Part of a small language model's weights: a variant of Muon for these matrices, 1091M tokens.
MLP neurons of a small language model. Each row is named by its layer, matrix (down: output weights) and neuron, and shows model dimensions 576-767. Each number is 128 + 24 x the weight over its row's rms, rounded and kept within 0 to 255. Numbers have three digits each. A neuron's up and down rows have the sign that makes its largest values positive.
Before each neuron's rows, "fires before" lists the tokens most often just after its 100 highest values on Wikipedia text that the model never trained on.

fires before: " the", " that", " it", " to", "s", " a"
L10.down1239:092150139146112116120114136146146111187118147151116130170120115113142121119146101103162144118108103142163128118129087167128141101126138107079102164111112127127112141143151116119097151097089117094142116168142111106123138162132144107136102141143145146136109105173143107166107123101093120127119086117164113120129122085093142126149105187134144131132147101147146166133152131130135108076085093161125157133129128113083150143105126154130117104129135092145140153157167093124156109111133140108090097096167127126136131119152146138125126136105149102080136140137132147127101126119160159098

fires before: " ", " |", "7", "\n", "0", ";"
L7.down896:110088120117164108113179118119149140153126157152131104128147191150105128145144144129143125092142137140108106128118149135100164169167143115128123129121120141141130108155158109091127120130106157137081094097175093116146158107135117090105167120095108136113100107112146135124137136126076096110116142148137122118090134145083116132086136151106133113152124103154087118133113124130131140104127160145161160117130108113144175135134101160102141126123150122146092135170109130151174074111164153105137115127138147127106091125146088194156131101130121155157114125079122139121146163109128127109

fires before: " ", " of"
L2.down580:110144161146099170164151135111108143137143134125131105142165110148138155122128148172150112098119095117102139124130168139168149143130163118146110130113086173115135126129145156142099123106157140126108149122141140084135207135130129168119138117122131125135098121118189171136161114120146113113155164152071131148150122097124116110141072101117158120094144111152114137142150121153078134147095072127153162132128086143149142162113143144161124140121121073133182133117120131143132143118144100167093153129094156108097123126161126127131148127115160157108094130113155135123135148115122140078

fires before: ",", " April", " January"
L10.down213:128102115144141141083120170140127138105131146103115155138125108139151141191181098096142141115155092117112109081160121105151068149093155162098127091146136078130151141123130132111186139106126111152115144138127150085160142139144089154145086087123110148132205111110169159115142167121107147138147082115142121129133154102093125124127115131150129144149155139109133090112107133112101122113119125168105096145126144123160126081143118160118128142139126155147121152110160123116099166168132106139130129109141134119105092099150110155135086135091115123140148089100143163130130095158142128095

fires before: "3", "4", "5", " ", "7", "6"
L10.down165:142139151087162159140126100127113139125153144113116104127111143142134093121119164119160159153141093147134077142105106049120140127084128183139117121154121127139145068117133129122118118141111098124098144161118123145130166130117145148170103127092115123101113134089129121110128128114127115120158113164152120151134106144135131134142174105096124151160129172067111172160142127113104120158175135131178125129094156139155075110092117129136190114129136130136132099144138091102118150080173165163140106111133142139118119169107133110120161135117113123139159136110138135134093106111153128163

fires before: " |", ".", " |\n"
L7.down647:116101149100126127121142144097136128143134171093118114177137121128127117108112140118132097120156117111155098155129121117128166101119137111114114060129151136097146152093108099142122139152139140129093145133131128157133095109140131119147128099117105114126112141118125144131125120131113124110083122122123110176136168132102164110132122118117143140162118095129126104082142119140134164071135152135170163134124158137155142141139148130103161100142152109133125125117131118145151125095148157119092144105149149150105110112149168165129112130123160125157116167135163099111164128102100152147

fires before: "1", "0", "2", " ", "mission", "5"
L10.down702:104127116146137120149156123136154111189137101155118152140127118143144141140108135121127119123113140123120143118119141105152133123095144128134150095157078128135138089120133125102122115141149113178122145126174142114125106157109104148160106116129145146145118133108121123161114112152113117124100129131121103110113115173060111147117123134156164129110170135138128137116172118110165118123160148143113116121143149119124128157068124150158105116150160169121159105080105162093148146151133138088083151109162145109147126126106128123122130102151145138144059109087095080133157136168100118078

fires before: " "
L2.down327:097146147143114139110108136153097133103086135147140143176170140130166126145113123104125160088105127160125156119173121123127117146130146131100148078139141135089125114129128124126159134170107143143104150152106117115125155152105137131161192112138140105153149114124113154255087138152118130111132145126116142128097165099140145155154191148127139189121114109149110141138142095137117135108124109103159120084164115055119152108111153138125120169124110130153097121137131164104109150145134147138164110123141136099105115123155158134154124105121189089153120087125128103152117135135152118145

fires before: "9", "–", " |", "6", ":"
L10.down1140:130104122139124126139127115116112162134118104133104139084165149083122125128122129128158118123105103109116135097099108145108191160121078099140124136142108125140149131097162150120137129112095127056176118087064137126141083131107123132131141173119141145126130184136142140104116129130114089144134135105127154117132138160140178094121083138118124102122112085162162092167115158147167139147132141160150107107175130134131093150112128150149184122128089135096137134157147086118120125201149161144109123106094134157150133127145105105120118112111141137098170108113062148139129153170117152130

fires before: "-", "|", " "
L7.down877:084132094092134138162141106121141175118114147132118122130143098116123108180156132091111154140132145136161143093115091103131141122112085161145113122115127133153147120144127122152134118136132101130153126107148142159136168126131131105155151125119169101180142110115127132214085138107114146143158136129165138081145105103157138173143192146121114096056110119131132164083083132121173134144071129147141151103155099152102088112088133116149112138113072108053165174153107099098114133158126144153138086122156132136137145140152142118157102123111168122115124146095121139107113117185101133122

fires before: " ", " |", ";", ")\n", ").\n", " |\n"
L10.down1436:134120162132124158112174097085099157089137147160066109098142162129095126118145150132112108124135131103161092154113128137120120149116152054114113173138104136183121166078194133120117136147135111116181099130143098129124098182111133096115106118129122142127141142142115103185117123109124141137109151108138123129153115142130137117100128108134110134146131127118153122168144120148118117092179105069098129129100127097143094165142135142122142113144104115137115159135081163124113087078066111155146128130132120162129149143115141146070133130120116104133139104135128125160155118151143135146

fires before: " that", " the", " a", " he"
L7.down259:120078121128092114159108118130139136163141120125129158122153151099129133127136093123103151104102101162151123140116099128132133132084117104116092099125129122128115158089071159084185146122132153158121135170110140132145166142168124079155114163114112120106146114130135125130096123114195134138140164127114173106164146172131085176139107124103100091134112162139148128089140079112117138132103153177135112140154135144114122101180102149091168135104144122155137160139109155157146146089145121145111057130110145121129123140128134145149128086147113115104120106104171172170141147139131146132

fires before: "9", "8", "7", "6", "5", "3"
L7.down611:116107122121107124150153141111135131178108163153097122175169142115162142159142132140145119126140143125115149077145138108137117081139166127127124092116101067114121126171082108110109116136135151151114078105139130126106121098161113141138115147135135131167094143130128136163113157143120098095117142089184125175134130136157132146090115175094133120124108150132116108139115094161095112148168136141126078105125138096094115132147156136163119169116110135158134110099086088142109081110151113123129105161105108105121079129161125166112133122135148124137099127111118116109177153164143173161

fires before: " |", " |\n", " (", "/s"
L2.down797:081119143154103131100154124144147152132135101103138102143131107142117103142139143093090133081126138134132112110172126180162098096097165122117149153119139128113089126149116127103100143106134138174125144132108125142127149129083117162151156136116114134128162081096128115133106074143129135104176125144169131176133121140092154100127129143149081132116118120117149104142169102129113133125117126118134136122145118136118119123144113110137095088075087121125142141072126148122156131141117106139097119139097110101154135127135151078115121143120164125111122142076148096156135165108171123114

fires before: " that", " to", ","
L2.down135:151112123124126112113094169092130164149157125063131103171124137110149128127128107154126159145086095150090127115119098136148142125119137139100109075098131108105128135113101105122124106124097112126155126136127094120121185111130130145132105106122153150114137176146116076107125191116136194128135139158151126129114130113127103165129135093077103090129106184111119110133144127136189151158131151160109109146097143136116105147163126123104122109120104084150131108122117114092145158092101061104131112151147154157165095115128115133134104101131152155147154123102130161157101158102145175081

fires before: " ", "act", " of", ",", "."
L5.down1321:109118126121123121114124121112153118126162160141099128175120136098097088136114104121112128119112132125160140106108096121148133087119150146111150181127111145106127153097122152124073165111123096133094145120119151115174145169124167116150158102114099090143125091101124140130099113123082161101134105139131104131113144142094108153109135158121106107102091074115140120118145144146116118095113147138098125134130145116112123132122100119128092152131147124121148132146189129136126176110109128122126163148098125110097116118165157119145151160131154134161138078112169173168130117134106133142

fires before: " ", "0", "1", "2", "3", " #"
L10.down1304:123174144157113154116139131132103119173129122115090156145135062113155130140145123155143121110103121152143192123112117101145141101155128123130202086115156084120143156102143183130139164135098131128119109108120120155088153153089107089139116115106162086091136143131149123145132097133140141114151094124094161106069128121140122134145144141143123101111126096144143124116133131114124105157162141147138179148162067159154119113160077135133155131134130081157091128116163126156116126113091091067129174146117101172066157152136116145112134157088132118128133174108112119112125195137126117147

fires before: " |", " ", "–", ";", "6", "4"
L5.down1283:091145121132139153097131154141129149144156124134150166093152089091131166133123120150166138132136126133123124162150125089099123127141092130045104112097135114115149140091118142113111162146118132135114131114158094111158127142134129118082146195136127138106117139139106165151140152141174122127117143137125124149100132140122120141125150093123110197124189128153133127145156125098099159146148138151120130165108122130106115134146157155095136089126171149163163147135130126135156160157126125146182109114109116092099136165084141118129161095163090117167159116172089180081159098159140117135

fires before: " |", ";", "0", "6", "3", "1"
L7.down421:111124113115139118155111102107136156128127121151082146094147107149126128079140121153122121132109112138100125117118148127149140165117091120077099120162164103145105123125169127085152082078138134165155125136100147125140143163122132132156129102103102132111135196112120156144140132117145143146125134081121134139126142093095151066144121117091160134107130110148088123116129096117109132102132190122111081136135151137080136147098148107125113149118142143125149173129150105118133117101127088091097155147134132124151090113143104113124104147128143121145131134133083111127164101131144125117

fires before: "1", "8", "2", "9", "0", " "
L7.down1292:126155132105111151115118141132168131123134130189074125138160133125140162096119172127114115102139106093075164133150135158138122132140161128118095140077148133100123153150116139109101127072124098104168142146080137120112148152136133126154196096143148101136129101122095128213088122154087099103153127132153108145146131141158108123083127123110113157150124099091165085148145136151117108123162122120131117151156122103102094097127138135151109146055096136135139110103124104091111125223075123093147144115136086106120147113123127123118174123149095106116120133101145172080148111142119115134

fires before: " |", "0", "5", "7", "2", "1"
L10.down412:130108124137116151156140091125107124135134139083171143131110111140114106134138130120157095091104085094107105133098131091111137118129123124155152144130097171095156123098101122127099118145168129123079119170152111131134132143126148111139106136119120099125123094108170113156101162131097137144140150141140127152123177163090125127168144095091118127132132083135122106141123089185126149104118156117130104132127100154114140137112134126130122145127094120135148141102120195144145128185146126172140150092095118129172154175137111137143109137153138130123119156106142105170127126143146099110

fires before: "1", "0", "2"
L7.down269:107118112118091088123137117149129116118169147118143120150166106122123116142120136108109128120099116129123131090128141127160130138102148147149084077106103079154118139129128128149159114127138113140138134075098122145121125132116075118155149130125127112124122097108141138147190147156120110123111132115115073104127130139086122167136150108116145100125109130108080176156123148075102101109121091115135140143078096110141142118119108132160145078123147103100145117137158136139142141168110154117113151150142116117163145091143118077134156102163139143175139141093119091073143216098152127078

fires before: " ", "|", " |\n", "is", "–"
L7.down1203:085140122099161142122104140139134120120122099121124192080145122126124151178127119158095093129135184141123187134108153150160116137107120117149129120098112121107150105161175158180120160134124145124120178145143173100126107134127137099122128171128122128146155151159140145094111114135064107129082090145138143116127119123156133095142107117146126071091132177136125135118115108120130123160105066148133092120151093073132082102122115106123120103108123147084152081139111121134103128120143151105117080116127121189153156172111125090155105169079172126125103156109120147141079161135152130108

fires before: " |", "9", "8", "°N", "7"
L5.down492:115079093074097137107168132113123104096126143168156115165140187115112147143130118090139101166135116145134146154114156121109125174133161140164095153109093110146138130100136145134115089100113100082120118119105114120132075134141155127118139084126129152118156103134125099152115154140134137080118147131098131113136096121089145126141116100140176121134113111136138149118127110153121129129080126159101157185120109121142122084094108107109081137150153154160107114089141139122137087135138152136131157115106116079102070143119142122080116092121133129146127137112145138115138097139149121135

fires before: " |", ",", " ", "7", "6", "1"
L5.down402:125158185124120148116139101092066138112137090115127166148112104106087124124124155131110121152121111132141097179128146149133124135094116120105113180090168144130162118154087120130090128156153156182145106123181108109128146107164106130136116130151111092161159059101046132120112090097104103153129124104134141166150151121084138152127127099126134181106111141134110122134118110121189161140097147106145137138095136117134073118166148134148115120107111110166104079120158167154123176188141103168146168115105131149131100144121095131118096119130131153117118141104164173091153107121123129140

fires before: "1", "9", "8", "7", "6", "3"
L10.down314:140130138176110115139089114124080111133158124134128121134129102128127064154147130158120108121101171127160127096142150136116107095070137122147126110112144101045129136151112134143066114102145148157114109125141117108148100097132143111174120154172148163142133151091097151125114124085151112110137124147117163147146106135077114109138137140156155109151173105162139119127111132169106149118164123143144105186139166140126135110155130129167103109137108125095161122146081117168114117101113119112124102134132110072167139128129097116064124085147131142155153195111105158141094139141118131081

fires before: ")\n", "–", "-", "0", "4", ")\n\n"
L7.down1265:141128113135122113116138121123141178122110116095146149136112177129114156132112151128119206158144115142115107086145182102141117152125100122114114130119149094135149166141144148108155113107125157135126121106130109135117121121104131122122138123110125058085128152130161115169106148144112118141129132130089105130114155133131144111125130159176121159154120153128164121135178085093106137115121151127098152119123098185143149149139136160104117128125127117130154142108111132109141115130150109122096124134137120106114128151134081096130167145183134131112126125152084125050096127142123106123

fires before: ";", " |", " ", ",", ".", " vs"
L10.down885:117125128153170179137131133134129102126072121117125098137090122120118119095151148123116123078083177131097087137153124102146123079129084147139071117138162171091109106155152163144091158126142123092151130108151132110095102128131119134112115083168080120144168137123084099104131115140103118156156148080132113157100155159110119155113159151138157069155150115137121124148131119124127176104137123149140138137127154096114077140179194107157126145110113152151139132132089134088143112097121150164174153143140134125109117132137162159129104132105127126130130098123164160104126100198112155152

fires before: "′", " ", ".", " |", " .", " PM"
L10.down863:097161116099176113070117132133116110099127168178142123180137163068135125168134127147107145130144147130095103137137122093133166124148125128143169154106130146167121116098142103132107137122102119130129168152126103148142098123130129125118132105128124122085149108107152083152123133124091138157154154117152137138086123069107121145089130115095155170136094123150135113164115097118110134113101181134145161132128155124129137103125136128085127131165134122132142104131154116085100112124127105162115117111139158116112166127119142127135138150113130128139122167116185166104157132118125083167

fires before: " ", " |", ".S"
L5.down671:144131093092209125129124175122148123116130108134121135132170138141133137141132131135097139123129112113076102143140119160146099145171132133105109096112158142136163120130103096153141130111094169168126133137152137152201129110157191163152152104101171116135101120110117120124113148149155060119128089133070143141191176093146170107170147115129110157137096142114135162125133108141165121133121119105127095122169148149134118106141124105109140116088119146156167086120128113116104127117165155150160131119105113097110132127135159059170140129098106144158143145153129135115119122131140119179

fires before: " |", "2", "1", "N", " |\n", "4"
L2.down730:158110115161081194135168159122138132148127140116150105104144095140127096150149137107131116088114142146135115149087126196142142092089124108162078139122108120102133127146133117107140107146149128165146126160133113131162136147148125107109146161096163128140147141144146131125134100128137104164123172140093137138114137141137092138153150112114131165105167163132117116122132111174093126084138134156109111160107112094098114118162145144146152122113137149139125146105116124090117107123140083137111105135104133119124097115114150104096108151115083136164142099122127101168170094127158088117

fires before: "5", "1", "6", "9", "3", "8"
L5.down472:137137173097135099132124120106145080136130120124098100133090124103132150086142152154125111129108131112153141127196098164152111181166168114133116159089149140139116085114137139090140134142145109094117149121126121129112138159126129111117138112118169100158148150097146113120122092105113141113135108145120143151169100134123144111135081133133147117141097098128103147176141108132149097089103136119123114146121140147145134082085152119131153118105144155133125125126149131153164160121103133103093164088119139144168146116114131141104115112183147077122134130150150158114146123140145084096

fires before: " |", "|", " —;", " ", " |\n"
L7.down1198:089154154160126104116110121138101108096134117154116145106120104150148126126107139139158153167144091102168186144153133107110128170165118144145107124122121138116099133095117148095141185122148093136113150130128096137110139126117101131129175127120136138143115125138131109255128071095118130130143149118120108114125116127107140093132151117160141157098165086137136134101139143135182115103142118107099171109144162102100124109103150126148117095156136114132170126150101140177178104111145109100131076115117199120146174150136107143160100125110144090107124124129161115141159141104152107100

fires before: "1", "0", "4", "8", "2", "7"
L10.down555:080129135159123115113089123135106122119116142142125093179124131110145104108146116138151175147157104119141153158141107121171124140110127122105144150146110087181144148142135124111103135112135115180120128089124161146135145139139085094169159106123121125120148147115112148126087124145140119118165145132102085163089080145086135141137132136123189153131132095170118148098135128126131116106164099098128085168132106167112164126107163134130122145120139136150190118096125125125140136136129131126137147150125123137142118147145153089135153118136101135123136131160140146133156122114096066075

fires before: " ", " |", ",", ";"
L5.down425:135103155133139097126128126150138138140085095128106156095156140136173163107123129136118120145129101073098158103094139087103138112153106156106131123147091137137157147169156085122141180101146130129111175149083138104170137141105144156170153110119143132109154129101136159131092118132116153158131112096148147140122100145127139074126127144118108145129154126111162134116143146117156094110060112130100119142126113105142114083156132125131162094150111170125100134147116137133148154102123125114118156127120121101161137161134119146137189136125125148128101076101159134139106146147148143061

fires before: " |", ",", " ", ".", ")\n", "-"
L5.down634:170130156103128118131119125086097133159146094110145135082178135148139132151141123122129077150131145119140127151141088115098164158116086155063114142138089135150129143121095093110153136127142140120172130183106116158133057152130096140148158110126109144147117159087135118119127197154128117124133134079149141108138136107121098140138078144153151168131093139147167152148160141129129097050142130166141155099150171086117132075136126137084115109130136110135117120124129125126133104108124133132171148160172143129085119130155134144114092113126097166145162173121153097115125125147101142128

fires before: " ", " —", " ±%"
L2.down1184:145153122149141121112138149112160143141168098117145158118115100095150132122139134135120138068120110110131155182111127118132128126163154097099129127120183118138096142125136156118125138103131104158157147124144132132169155141184168113100128114112153145143106124124134145107149098146117156083133127120092117107104101102122121078135152114132107131097134126116114151151162126160134097142114111136132136145159131106138146121122137123115134125139157159114115116099108141164138130161118103110139113157121135167085064115117117110180166146121180153122106145120109116072120132090116090133

fires before: " ", " |", ","
L5.down1274:116128107150148116149102120088141136113116119090101124158143100109129088106133118171146140123087127155102127155076142090179126124086115138112133175101137146136161183144139087100071135161136123117120144123100119102156136104109132183130135096134125120127171143146123138134124153110177145137116129147102098105112144152140138171122115122100143128103131135123152134159133155120102146131114123153132108059158136136144126151138138137110114152091138165123143129074129147114168138101122144152160175151139133166120123126112099132118120110140144166149084093132136124102134172123142149106

fires before: " (", " ", " |", "-", " |\n", "|"
L2.down303:139124136117133130095068098120132135118085127137100138114136110144117195160162117077140149161129120095102149113109116153105150085106134165128074109117095158099143172129147135113148143108159179101126081141130121139092137117156045121125149143123145099123119118073105143126138117086093161110163109077105123121098156128137135110167131122177116179155133131143153104120104184129149092085109131134114124130178130163167150123108106174121110145176152087132118123136167106122161129127110109137137122124114168149137129084105142115133123110162161103106164143168131124120158099140152091148

fires before: " |", "9", " round", " ", "el", "8"
L10.down1203:136129140095091130152163130126096155145135096154127161142138115144111104111134131068109112109141160157136146097130185136136129137100153088141121114130136109098151147136140136180141108153089100124136104116144121122158136141088094146119128105081148079107111151132142112153111122138088106106144139131111095114159121087129131136091160147157136158104161092115105140094135149127111133117142146124101111095113150116100059110087189121125087130068126142088123130122130148092173128134153140094111109121134126125057088136141140150126084087075120121126080163105160145114114125124119124099

fires before: " |", "\n", ";", " |\n", ","
L10.down365:155119143130160104112158099094167124111090096131137153130167116136125114136111104078130122157087109094094104088131135112142133215132143100133090114108127153107145126107119093100119157154180108176079134128152093118149128086119115156151195139128136116090141132166143104146128165085143154120132096142119129133135126112170152106144138111116124148117108141126131169150158150174148122127133144111129087097140134122129129111139100122135108138117134133158129125137119140116135105124097124118111093155111197107165115085114136166129138142154117156103119123116139110096156081118138120172

fires before: ",", " the", " to", " him"
L2.down1134:098163151159103141097127152107109140136144127097133204131123117121142124158157108127066107142131102168107123141126066127132139136107162112115124141130103086125161110134089091158103128162100157096128132087133117113138132132103161137173061147116111134159087159125123067118103105104131165131144077134169111113100105106159120166090150148138116107122097148115098118105099095091143120098126126115106139157128111088110105134115166108160132097108126133148131102139113104105135099108158133146061120115133101127114132138136097113109098079114149146165120139128116128137131159109144146153

fires before: " that", " the", " \"", " it", " by", " to"
L2.down718:130144151114085142093137125096096158102127200102133122194133114135109099164110142162148122112142063184058117155129160088144132129095079128167107140161129104111122159092129110149143092133104146084159113158123091185108163112147134131132106172100158121136120138134109133121155145146086116113146117083136137128129163119119120147121120109134093138115150145125119114104134147160181151164106103121130070082167124134147096124168120112141112150127109152141126101128137173086119145071108114116106119162110111142139082092170129118149086133095119143119120147118070168138135080111134142121

fires before: " ", "0", "9", "4"
L10.down966:123141132124134126123145127138140104172153193138113145098124123133140116151090147108100145117109126153134176094134149130132157103171094152154117133138152095118135129126135150093088120133072141072163159152135158076142094141099134102107111141179116130115088134130158118135111130149135143132131115139170098124148134114135141153114097158100139139148156134135105132146137114109146062136104124145095066095164125118097146115164157128126183124100143113130130127161103146097155120192144148135167157117132118163162148096096120127103122131184136162139129149087121139107102147138131146162

fires before: "0", "2", "1", "9", "8", "7"
L5.down70:137143145114225143109109141040136132094149143135127114159105102149148169130130137130112126147163157157112126163102113137148131120121135126079122124116117169123131085140093110148158128111126125118152104111113108129128153101103103119161157133137132136101142114144095153121150102112150148073095172106137110131155101132144138126101162153150099141135125115153139102166111136146116102137126152114151117140107161147124144120079170122172142104130152101081129112153116148143133149160112084178179150163129159114148134117120139127142123125101101122160128152124148116085152097139143069095

fires before: " the", " a", " his"
L10.down337:101157122149117152082123113100082099098150106148137136105136163117122117170112114136135143131167131142167099131154112094157165099099117117141122134132134141134130181152183123146117134137111170123126181140134117117098181096134111120127148113144189148156107113180149130132092093138115144104130121077151119108114142118142116115131147156132139130099122116161111121107110147143134142147108140158158107134177094133157096111161087104134125126161172112138129139122144113136089137137161159128115112179144142133115103066122118175134137080143155131127119117137166116111176114111165143068

fires before: " ", ",", " |", "5"
L2.down353:138168131105149102143139151092156139138109148122136140117114154127123146136147119121130118140122191123118125125141138150142133120142135156147116152137125158106128168128119179105113145165151097194115098122105080166116143084175119187134117112117113116140138116127078119101143121159146127096108093121134130112113115166112109177101097130108138112156147159129147119105119121139121118181122161128115177142145146144188137157166104125105128186092115141155133164139123162111125143160146126136114146144150143167122115143105112147114091139168111177187170130080133129116135145142187140101

fires before: ",", " |", ":", "7", ".\n\n", " and"
L5.down6:111119173120088091112141168096133150130131097110137079166158105109137131121133156078129150111107132122151150142136166112086115127144122148115126099156126111157143131129103074128127109110107184128121111111131135082136130155149087143168078102120126111107106154121118129150133090134095154133148140175145085135160099120153147113120139112109124109137120141140130145121093120116120151140137135089110186123175140101136111148121143145113170133124088118110136186146106161136096112136132129141155118114099153189124111089151137146126106144126130136132145125130118094102138099078088109120

fires before: " to", " that", " the"
L10.down1259:121127123122104112138122129141113132175132151139137088167179131108148122140161164153169092140090154150162134148128123167129124169131123112169136127139116105152100180122110094132146150143110073086100086143116088128178166087137153123145116156102121153096084145150141076133111112176129148156148128170170111094154095090124113150136134119164128095136152127108091145125151122120128134124147116144099118121154167105153131118149120102150150182171184091141138183179139123133154119079102118115101103146151116117182105110138140128123170127125128121105160142091159163147114158130121205112

fires before: " ", "/a", " |", " Rank", " Result", " in"
L7.down1205:161094087136133134154142129143119126165146139122144161144166123118138140109098043188126138124138104093129137148133109139148131134130108130129139152107156107099072116118101145130154133120085103175116132132104127138124188141137132126147145169141109166135167144131122170163117177202097110110144088099156137132125139150103124130138166082131157123124094155115131139110145130098134151125116138134172141131126129099141108113103140164146113105107141119158126110131082140135127142129099141164131118101089112132121150101100134154116099160096130134155168077146084113137140128123128117132

fires before: "4", "8", "5", "9", "0", "1"
L5.down893:174100107107109134116126133117121125107140161174111134166112180155158116137098108060127124128162093168129164167134138132130095145124135104104111135147166144143120135085151131118149137110159104122118116162102122189090124131153110125132102130146128148098123146135108130123114115073085156106144123144130140167137118125085114147107140155135183112128103149155073146139177173145096144117098138125136172148152158168111170113114160142126131129147133143127139107116114120113135188102140156121131157148131135110125117144145102113130105112129160116099173126140107133135130132140110113065

fires before: " |", " (", " –", " ", " |\n", " /"
L7.down1426:117114143154115154141097125096143151130153133122123120118147157147155191128146163136131105105121123117188115135110135161149169095096161134162132154129154129142122164100110115117129154145152129088111095117115127094142119109105168105115189101099127160117147130134115159144106095129131132148154171146136123095111118157123115140110188150120136161108119110128099139100125132135123129140128136113112168122145161095141120106142110122146095108114139145175121158139129125143127123080107079097120095147117091153115116138145126123106151160127134158086142152094115100152114167147145116103

fires before: "–", "1", "6", "2", "4", "3"
L10.down518:132106121116137064183135113156173126112108134131126163113105122126137141142104150088125149114151135131144129113080130122160089127115122112131154134132127136131112134142106114131116151091156142102129157159106079130103112159140124119150122124123135134130158168131144109137103150120127135166143144098139077138118134176163136087131141084136135169152106135116152086171150144137152132141138114143178165131129126130125101133107144169111112127091089136139108149126151134130174169196076162126154122164141117111129126134125062080151142165138107127126124169138168124148171161116132120105

fires before: "–", ":", ".", "0", "3", "5"
L5.down1185:124120116123115134141094088158113147140169147151156111159133140103075113159104146160155141104085103125171132132113118135103123172149141115091154127115134140132170118124135140097151139078127114101139157113118151108120118078154112160138113151112153101136102162132118130140149129127044101131113124142175136145110125160163127129103123117108159165141151127106117171119150099136150128144168078108111125173131131148127101182089130157185191110085127145134120104179112101159160151147149087136137119111126118161106155148135123148141107091127131142138125138131077138117148146145158140150

fires before: " a", " was", " an", " is", " of"
L2.down497:125161137145152124126119122116104150139148121146138115137115193102126143110141135144089095156122163146139118143126143097162151135123136140146174131120163133121120134125125150138144146125129121170123156084121118108118140143115138112100124096112146114123152082114116115137127091151144138111144112144129130134154165164143133195162154128105154164107114137169143130105140149106129132144139177111099139135152116116139146091144109128090117108150126110133139114135168106145071187126122140153144144130113182148124141090119184158143101133128156129097124115124125145164123130126119156126

fires before: "0", "6", "8", "7", "5", " "
L7.down854:141188146163121118146152137092165146144123142156112120103131133126179106144131144134104120134094128114124148110148131138171145162130160115135129157156196107153151142097083109091125148117120153121125157130117127121098115142119164132195099110154177141136113147102092101145135141130139148061171133106185128114142143123115126113113126125155115139103152124134121142111156130138146117137144130101118127136134116141119144089133156116126144150110142096116160153130115152135103149095147110128129101135159109121116118128147069128169137138155152068151140112127138136106097134090147118136

fires before: "1", "3", "5", "0", "2", "4"
L5.down741:104136071128122125121113080132145123165158152173147121159155179136148119123116077103132181135149139084104119110100106096137094151139092099134102141142115127115113124138115061088119147126164139121121100127130064160129110149115127139151123117116142120169086159105092121153116125166084139138151143128158123171117128128161130119090145175165186130112128136145127171104113137177130117141152100154068150132137106156147142140140158152126152094083150112125157118103158105114120086135102080115102137170136118108143149134087131137115134175134174124144136157139085142167118108169135109114

fires before: " the", " a", " it"
L10.down534:123167113158161087118145121163157131108112128125156144100121129142183136151166126091105108161149120143152128153125159120117132134147151118162150116135130149124140133120132142150071141131163132171139125160147159161124122155143107124132153157114111082163180148101139138115128143093105125111153162168110137144117154118146122171098136129098146130096150157096109089147090139148101137108165106136097136103128185134122090135130158126097117133127133113139111116108099136149129122111148125114152121113136119115127115136087114147139102151122082117108108166116140164134129157126111119139

fires before: " |", " |\n", " the", " United", ";", " "
L7.down988:130090150116168119118085127178127119127152178138138149118110110132111149163141127116088150124166115128146142099115106083133145139136109124138164090152175134127133125179104144166157137130107137128118103157132127131086129170148178081119157091120112141129139149070118114180119117098127139122126131120104091134119113147124136167148140135133120071121134156103136101086119152142121126119125125114128127175132088085132112119125121172141105119136155115141101147154150076133192146139121101163109128137117089131131121101138181159110132181106132124116130141118143167143139156181120120106